Weights of a small transformer language model.
Size: 26 layers, width 192, 3 heads of 64 (1 for keys and values), MLP 768 tanh GELU, vocabulary 2048, 10.6M parameters.
Architecture: RMSNorm before each block, rotary positions, tied embeddings.
Training: a variant of Adam for these matrices, 642M tokens, 4897 steps.
MLP neurons of a small language model. Each row is named by its layer, matrix (down: output weights) and neuron, and shows model dimensions 32-95. Each number is 50 + 10 x the weight over its row's rms, rounded and kept within 0 to 99.
Before each neuron's rows, "fires before" lists the tokens most often just after its 100 highest values on Wikipedia text that the model never trained on. A number after a token or word is its count.

fires before: " in" 17, " as" 16, " on" 8, " with" 7, "ant" 4, "ice" 4
L23.down89:63 48 40 57 47 48 58 43 49 42 47 68 74 33 38 55 40 51 46 43 52 45 37 58 32 58 37 50 41 61 59 71 40 55 57 44 56 53 40 47 40 29 70 54 62 65 48 44 55 36 50 53 43 49 41 49 70 48 48 51 43 55 49 39

fires before: "\n" 63, "in" 6
L12.down659:46 48 53 46 50 40 46 59 45 42 66 47 50 34 47 34 66 39 49 49 56 44 39 50 36 45 72 56 57 59 53 44 51 53 59 47 56 51 52 56 48 58 43 46 38 56 48 67 49 28 52 59 45 52 37 61 55 55 56 32 53 47 54 46

fires before: "\n" 47, " |" 13, " (" 12, "s" 6, " /" 4
L23.down325:56 39 39 53 39 46 35 54 35 35 45 56 63 52 43 52 64 67 55 51 60 45 47 60 41 56 61 46 44 41 67 50 47 59 58 48 42 65 42 65 62 50 54 61 23 66 37 48 45 42 61 47 51 56 48 50 40 50 42 55 42 55 57 54

fires before: "s" 41, "ci" 8, "the" 5
L18.down555:31 36 39 53 66 49 49 35 54 23 47 51 65 50 42 49 43 36 35 58 34 64 50 48 50 44 47 39 39 44 62 46 53 40 64 59 59 57 32 59 43 48 50 69 60 67 41 57 44 37 71 60 39 50 36 39 51 54 57 57 53 37 49 54

fires before: "s" 72, "ed" 5, "d" 4
L23.down210:42 64 52 46 55 47 49 50 37 60 39 63 38 63 50 49 56 49 64 45 60 41 49 55 62 55 47 24 27 45 51 52 47 56 61 60 59 56 50 45 39 62 55 67 42 59 43 48 52 67 40 74 70 39 61 46 56 51 63 57 48 39 48 51

fires before: " |" 53, "." 14, "s" 5
L18.down138:56 46 62 38 49 50 49 43 56 62 47 64 50 38 34 56 64 61 46 58 38 35 42 65 40 61 40 58 50 61 56 42 42 51 63 61 37 49 48 35 40 68 56 54 59 70 47 57 41 54 46 62 44 60 49 45 40 50 60 53 59 52 63 64

fires before: "s" 37, "ic" 5, "ke" 5, "c" 4, "er" 4
L17.down46:58 59 51 45 60 45 64 55 42 64 50 68 55 50 36 36 61 54 43 50 60 59 52 65 59 71 50 51 57 57 45 51 38 44 35 61 53 56 53 54 52 41 36 44 39 57 54 70 67 46 56 56 36 49 62 67 44 48 42 57 48 57 79 45

fires before: "\n" 87, "ven" 4
L12.down632:52 36 44 50 54 49 50 57 61 34 60 60 44 49 41 39 52 50 59 36 42 39 60 47 41 52 50 56 53 27 44 34 67 49 38 58 49 58 68 28 56 35 68 55 64 48 50 37 61 63 53 54 63 57 56 63 57 63 34 47 56 38 63 30

fires before: "-" 34, "\n" 30, "|" 22
L20.down212:53 62 63 57 55 64 61 70 59 46 54 52 36 47 28 46 30 45 42 47 53 37 50 59 55 57 58 39 30 45 61 54 39 43 46 41 59 45 46 41 53 55 32 63 60 43 52 49 46 46 37 53 75 47 55 62 57 68 64 64 56 44 48 60

fires before: "|" 41, " for" 6, "s" 4, " to" 4
L18.down457:55 59 58 47 68 55 53 40 38 63 28 65 45 49 57 45 49 34 47 63 62 35 60 39 42 50 41 64 62 57 44 47 63 60 42 53 47 57 33 48 54 39 61 47 54 68 26 51 40 36 66 49 41 34 31 41 55 63 64 54 60 47 36 48

fires before: "y" 46, " of" 7, "en" 5, "ies" 4, "ing" 4
L20.down220:62 48 51 36 53 45 54 42 47 54 63 43 62 39 38 42 50 29 35 47 41 46 48 47 50 32 56 26 39 48 58 60 52 51 60 61 33 62 53 51 45 53 43 48 43 44 44 41 49 47 45 54 49 49 35 42 36 62 37 54 27 45 66 47

fires before: "\n" 37, " The" 8, " He" 6, " In" 6, " She" 4, " On" 4
L16.down308:57 51 49 44 43 46 46 51 48 53 54 52 45 46 56 54 54 58 47 42 47 52 55 41 55 54 52 51 19 51 47 45 63 48 54 54 52 50 43 40 51 46 43 43 52 40 60 53 56 44 51 39 53 51 48 48 38 45 51 45 41 56 53 00

fires before: "\n" 46, " The" 8, " It" 6
L18.down594:55 47 41 39 40 44 46 62 46 55 53 53 50 60 53 31 40 44 49 36 58 34 34 55 40 67 51 45 63 34 53 41 46 50 62 50 51 54 41 44 40 43 50 57 45 39 41 48 51 58 74 46 27 50 53 54 51 57 50 61 37 35 58 80

fires before: "s" 41, "d" 12
L16.down632:73 48 48 51 46 41 67 60 43 63 50 55 52 54 42 45 61 49 56 41 45 37 56 58 47 34 61 52 51 47 56 70 41 45 47 53 51 43 51 52 42 55 41 41 59 47 60 48 46 47 37 49 36 34 37 55 54 49 48 52 50 52 49 63

fires before: "ed" 23, "s" 21, "ing" 7, "ation" 5, " a" 5
L20.down765:56 40 41 69 54 53 47 50 37 62 54 54 59 47 53 30 44 47 59 61 71 40 47 69 66 63 64 41 40 64 59 58 37 56 57 35 42 50 56 68 48 50 42 66 40 56 60 53 41 53 42 34 54 65 55 27 62 37 50 53 64 46 52 45

fires before: " the" 14, "ate" 14, " that" 11, "ed" 8, "ry" 6, "ment" 5
L11.down154:58 49 56 48 45 43 37 55 34 41 44 59 45 52 47 63 59 55 49 43 64 35 37 58 39 55 53 49 49 50 53 36 50 54 39 53 61 55 42 55 42 47 36 43 51 40 36 53 73 50 47 64 47 40 47 61 53 60 60 58 69 41 40 46

fires before: "ct" 14, "ence" 10, "ing" 8, "th" 7, "ated" 6, "time" 6
L10.down550:34 42 43 57 39 51 54 76 48 46 30 28 45 55 56 43 49 54 38 50 54 68 41 64 43 44 65 58 53 53 53 48 43 35 54 50 57 48 51 29 51 50 47 51 61 57 45 39 57 58 61 48 47 64 45 59 48 51 53 61 42 54 56 51

fires before: "s" 35, "re" 8, "ent" 7, "red" 5, "arch" 5
L12.down436:65 44 41 64 42 36 43 45 53 43 51 48 44 54 53 62 61 58 30 29 40 55 42 59 48 58 59 21 64 48 45 55 55 52 50 55 54 58 52 39 49 47 46 67 38 51 37 62 44 48 72 51 37 53 71 65 49 32 47 42 59 65 53 66

fires before: "d" 78, "s" 7
L23.down628:57 50 46 58 35 38 49 60 45 52 46 53 61 49 51 34 37 53 58 46 54 57 30 57 26 39 61 36 60 57 51 80 52 45 60 46 48 55 38 41 43 54 24 58 38 52 28 43 66 47 41 59 58 63 70 40 59 41 35 46 44 48 53 32

fires before: "\n" 34, "." 16, "," 8
L10.down487:38 55 57 82 45 62 64 52 54 42 55 56 33 60 44 56 45 50 38 49 51 54 46 44 64 51 44 56 42 35 43 48 52 41 59 52 75 50 58 38 68 46 59 55 69 41 49 56 51 56 57 62 57 72 50 61 38 57 44 40 55 42 55 36

fires before: "\n" 49, "s" 11, "ly" 9, "art" 4
L20.down630:53 40 55 61 50 46 57 66 38 57 37 50 38 56 41 60 50 45 55 52 46 45 51 46 57 24 39 69 48 59 54 51 43 57 42 43 36 43 64 47 45 29 33 58 74 38 45 40 52 60 28 68 50 32 40 49 39 52 64 40 44 49 51 45

fires before: "\n" 36, " The" 10, " In" 4, " She" 4
L16.down748:55 49 45 52 53 54 53 43 48 53 55 54 48 52 54 55 60 49 54 46 46 48 61 52 54 49 56 37 09 57 48 45 44 53 37 56 51 48 46 49 49 44 61 44 56 45 54 48 46 50 52 61 60 42 56 54 50 53 47 50 41 57 44 00

fires before: "\n" 23, "y" 13, "ic" 6, "ies" 4, "ical" 4, "s" 4
L20.down297:59 48 42 55 47 60 43 34 61 70 64 52 75 45 34 46 56 30 40 40 43 29 54 52 35 53 42 58 51 53 57 69 45 50 56 61 36 62 50 66 59 64 50 46 50 49 65 51 56 43 47 69 31 64 61 50 55 36 65 54 45 55 58 48

fires before: "s" 39, "log" 4, "ph" 4, "tic" 4
L17.down639:48 45 59 59 44 61 69 49 50 36 56 45 63 50 49 43 56 37 41 49 56 70 56 36 32 46 42 46 54 25 69 47 33 70 53 54 53 66 55 57 53 47 58 30 54 58 52 53 38 55 48 53 47 53 39 38 59 52 60 45 59 51 36 59

fires before: "ment" 34, "age" 13, "t" 4, "s" 4, "ct" 4
L8.down215:36 48 53 47 49 57 43 57 54 62 75 74 64 50 52 62 53 56 47 41 54 64 51 51 60 44 48 37 46 44 55 62 66 47 41 38 37 53 40 51 51 39 38 64 46 54 52 40 51 62 75 41 66 44 16 39 66 55 58 55 48 33 46 35

fires before: "." 12, " to" 12, " in" 9, " for" 7, " with" 6, "ly" 5
L16.down323:46 46 61 53 51 45 56 61 56 43 61 58 61 55 36 53 51 48 34 35 41 51 53 59 70 61 69 48 42 58 38 63 42 54 50 37 52 47 45 49 64 44 64 46 62 45 62 36 49 68 58 61 33 58 67 63 53 47 54 51 27 50 54 42

fires before: "al" 13, "tion" 10, "ence" 9, "ation" 9, "ing" 6, "ent" 6
L8.down764:38 56 53 49 47 47 45 70 56 40 44 43 55 37 53 27 39 34 64 42 58 47 64 66 43 66 55 55 66 43 46 31 34 53 37 40 42 46 68 53 33 44 55 40 37 51 50 26 48 58 63 44 36 64 47 63 44 56 60 74 40 56 55 56

fires before: "ed" 28, "ing" 11, "ation" 8, "ment" 8, "ious" 7, "es" 6
L10.down491:44 50 44 43 47 60 38 59 58 48 47 53 45 57 71 46 36 49 56 54 77 50 59 49 44 63 63 59 44 63 46 53 50 41 36 50 50 62 41 59 49 69 46 60 55 55 66 38 55 62 55 51 71 38 46 45 79 53 41 46 51 28 32 28

fires before: " |" 32, " and" 12, "\n" 12, " \"" 5, " " 4, " which" 4
L23.down71:43 55 43 52 59 50 58 54 63 48 58 52 42 58 48 59 50 48 56 45 64 41 52 59 64 58 55 50 06 50 48 45 60 36 69 54 42 54 47 54 49 51 53 47 43 47 45 37 47 45 48 44 74 48 53 42 55 57 46 61 47 40 45 00

fires before: "s" 55, "d" 6
L23.down734:48 47 66 54 48 55 64 46 41 60 48 46 73 50 34 37 29 57 59 61 32 46 52 43 46 50 59 53 35 51 49 57 57 63 50 49 65 44 49 29 38 49 68 51 44 49 34 42 60 65 30 41 53 45 63 48 55 47 31 46 48 36 48 49

fires before: "," 30, "." 25, " of" 6, " and" 5, " with" 4
L12.down472:44 59 47 44 47 50 34 35 43 57 42 57 50 67 58 50 60 58 57 41 41 43 47 39 37 60 51 54 46 63 47 54 55 44 64 63 28 26 62 49 43 62 51 57 63 56 50 47 47 47 56 75 54 62 60 54 59 28 59 43 63 43 68 43

fires before: " " 31, "id" 12, " |" 7, "u" 5, "s" 4, "and" 4
L16.down372:43 67 43 33 51 39 45 57 44 39 43 44 54 57 47 43 43 62 64 34 50 44 54 64 65 43 50 49 62 36 64 37 50 43 60 35 44 39 47 47 37 43 56 71 43 49 36 53 52 53 56 64 74 38 67 45 53 41 54 52 37 42 47 56

fires before: "d" 49, "ed" 8, "e" 8, "s" 6
L18.down318:39 64 49 27 47 37 40 46 46 54 45 48 63 55 52 52 58 56 40 39 51 53 35 61 58 51 51 73 32 61 54 54 44 52 50 53 59 81 45 38 45 51 61 75 38 43 30 41 56 55 59 60 51 64 48 44 38 62 42 52 45 48 57 17

fires before: "s" 35, "ct" 15, "tor" 7, "it" 4, "ition" 4
L16.down277:52 44 42 66 53 36 48 55 56 53 51 60 57 51 44 49 53 72 36 33 34 55 47 49 45 67 58 58 51 58 55 54 41 67 60 47 48 44 47 30 48 52 38 55 45 53 45 59 56 54 72 59 44 45 42 56 60 39 53 50 65 53 62 67

fires before: "er" 25, "ent" 10, "ine" 9, "ult" 6, "\n" 5, "it" 4
L16.down249:59 48 65 47 66 61 38 32 56 55 43 41 51 58 56 52 57 51 34 54 55 37 43 50 69 56 55 52 58 64 49 57 61 52 44 47 44 48 42 58 35 55 62 42 50 67 65 51 54 42 34 61 40 59 62 41 66 46 70 47 52 47 34 64

fires before: " by" 23, " to" 15, " for" 10, " in" 9, " as" 5
L16.down209:36 43 49 76 62 67 56 68 52 53 49 40 60 48 44 36 55 53 43 43 36 65 47 49 38 55 63 63 61 57 50 49 29 55 42 41 51 52 45 42 50 47 65 41 38 61 47 48 54 73 39 58 36 65 57 69 58 44 53 45 51 65 62 34

fires before: "|" 55, "\n" 25
L17.down481:54 51 51 49 44 41 38 53 60 37 40 43 49 62 42 56 43 61 37 40 53 47 41 46 48 38 48 46 74 37 54 52 55 50 51 50 58 51 51 62 64 46 46 55 59 52 52 56 43 35 50 49 40 52 55 47 57 59 49 51 44 48 50 96

fires before: "s" 52, "r" 5
L23.down598:54 56 41 63 43 47 52 54 51 53 60 45 48 75 31 48 49 48 42 36 49 47 46 58 68 51 35 56 39 51 46 46 49 82 41 45 50 65 48 57 47 56 61 72 64 45 44 39 50 57 53 53 63 48 59 59 57 55 71 44 51 41 63 44